MLP neurons of a small language model. Each row is named by its layer, matrix (gate and up: input weights) and neuron, and shows model dimensions 304-431. Each number is 128 + 32 x the weight over its row's rms, rounded and kept within 0 to 255. Numbers have three digits each. A neuron's up and down rows have the sign that makes its largest values positive.
Before each neuron's rows, "fires on" lists the tokens most often at its 100 highest values on Wikipedia text that the model never trained on.

fires on: "'", "s", "\"", " Fe", "\\"
L5.gate741:109087167148160154122119134141150140108142117144143140158189085113137097070145109173132136167087192148119139169132169132100152109083159128211133134177103108070116109098158149122141094124111124093127110181114174084137155146161174192077127091117112142100134081141132083213156165124105119101116078143146111145114118159138159119127095104133111145129172199138159155137096057212157141136089
L5.up741:118110143098137141108143106182134157088170134105117157117126118169144111114166150035099147162186179174155134096136145111143112107088140133127105151155156133122146168132173094086150114151128197196148094222118135092144111139114112083096139125061109162183143128187136116125074084133107114103143118057163123162168132123096135126120092117098159121103110120154135182132139177149127170129084

fires on: "'", "iz", "plic", "il", ","
L5.gate806:120149125129163096132128177091107136101120143160089144143085159121109089102127063194155097166149057181093134107168115107078102131088126094119163135148105168159104097102126097172092137154108113148182102143126162119110139138129101131099141108055134129089149147129107143151162128122093120171168149123087119202110144110065099120139083107201134116147205130141105092122117126147114162117103
L5.up806:061190127115118114147152124144055085143121117141104096143123108155136092130070118114083104181181103138179185099069133142072129104159182095124093059146125169142122139169118164153124168155119124124104097124155114095097176137175166118182159118128100136146138096067114112146137074151150117158121153150095133204103153137111142101107145105142119148139135106101137084106152115117114145179141

fires on: ",", ":", " are", "1", "-"
L5.gate1099:175122128128129171108142144108133112188098165091181109135172153142091088161170118147097166138106138091198112125171131117077113136179052129153179098149123104114063152089107088133200149082088108155165137079148183188133100115170113135171092107118140191119125160124131105084114126088148163134093091165131178082220108106132142126193166125069120148145148166101099089130137166155119157145125
L5.up1099:134153128091130149177143117111108108123165147087132139080116168121152146112183109146136140089116067070106127255112198140126126116114120190176124162097136041128158067126096069116115121098089080154130123157145131163106156151090047154135143083163127094194127116115151093117091085172123145150126092100084114138188143118142102131147095082168121190101066133116157135133193117191110114126057

fires on: " of", " by", " than", " called", " with", " ("
L5.gate60:081135092136142158112137088109110148112133126113088121117095146093090162138125128118080152111121143113151144121129114134113111158148122150149170090176148160153162111110120132166149120150168099116173110024186131138147099121134126148127149088122128165094072147191113149105100088196113127104135097111074133156147140170123152098149178081133097143100113123073161115135118052131117116150180
L5.up60:196097179171161177106140146171136109163140101118155093186069144161144090138132085098135132144061159187124134084120108152137083140103152147186092093123117173134125130132073076142144149178100164109151032146170136155180095111104118142111200167176138179097094141100136114146157107108165187136121164126113133092156102117112107101081123128118115128183171162076135161136134097025100110144107

fires on: "-", " of", "1", " by", " with"
L5.gate494:157096100091082152127137120116116150073129146121077159109129174119160204104153116123101127124162142176167141128134104130107078147126136167109045174098138086120138149125146120069155049160167102136084137140107131145144133127085145141104171127126113110150115127157139098156124124159137127147136123076108048141151091123125109175149169143121105130151165139151137095114088154133101141164173
L5.up494:097115132088070078122081146172142108090139134119168073129174107157126175138139136044104118134128107170098128126087089136148158093161103142157155143105097153144068156112071107128075127125083119128117082169082132164116174130135152159136179134134103125164088093096146124128090141160102124166133143148109148140114164117098162170142121136100142079103110124166109147113128089135163156146169

fires on: " L", " D", "l", "–", "h"
L5.gate745:173093116117129140129157096158185169080070138148158200126125103107186156169160131159076142159176168063124059123092150137126053122132123123136126130126039104083127060163140126151087128110123129141173110114140130133076107090174162056135136080116085136033093108157106138130127131104143109135138096083134123187093113136156109165145129129173157137066122162106113132070092102139100121137151
L5.up745:136116096138139100095145134199108151125101169054099155098130079052159167145116143154166126142162127169118071157178168142133075123103119113165166051168114095111163110083141149148129096171153073124148109153136155110101153131109086075046166118150124165128156131117144069109149076108090130072127115133138134118155034123090103149193141142107137100109178131098147161144116164114126133159121

fires on: "N", "0", "|", "-", "9"
L5.gate763:086167157092126187070140141157141135086147054203171134071091119140212085116116046143161152140216181084160136140090161102151121057151169107124123140114140104074124139089159105162110110117106114134160111092161156117133122186202146111085147114113131070138113160102129148138079141176142121122095125114143147140121156123128148088111109133116134111079164130152118155165105118069131156163181
L5.up763:162099118109109119088145082075139099136162100138111104113129142114078100104140151097100156178178162164168134122163083147126125112150152184166093091125122098096123137139144113124113112100095157195075148165139141054125168111134137126175153100123120105153124136149131138147192106124096151125182101080102083127167101149154159124133172109183113129112115150155149133128175166134170123108120

fires on: "–", "en", "o", "la", "te", "i"
L5.gate39:120124093113167154149187132163084153148151134154174112155122117102100127130119154108109108129126189100114119147125126136135175068118110165104136170127100093133205163090149120144088089142134113195153161087092105146105145129048181127150076126134082182106174116151095138039117124111106122148163152124104159172164130170154103209124121128179108103127073120187130132133091106114125132142107
L5.up39:123158175103081154133184136102087090116076151137143083131097160098118152083114105070134107100145075165174107079105146117106150137139092126127127154109132151110170181154148092103118113135132084108176152113136147109121171145144142129111086176115119131121108135186171120141065183148084135138168168070134122148152147109064113144168105172101141106098078107168126088157121149157104094157126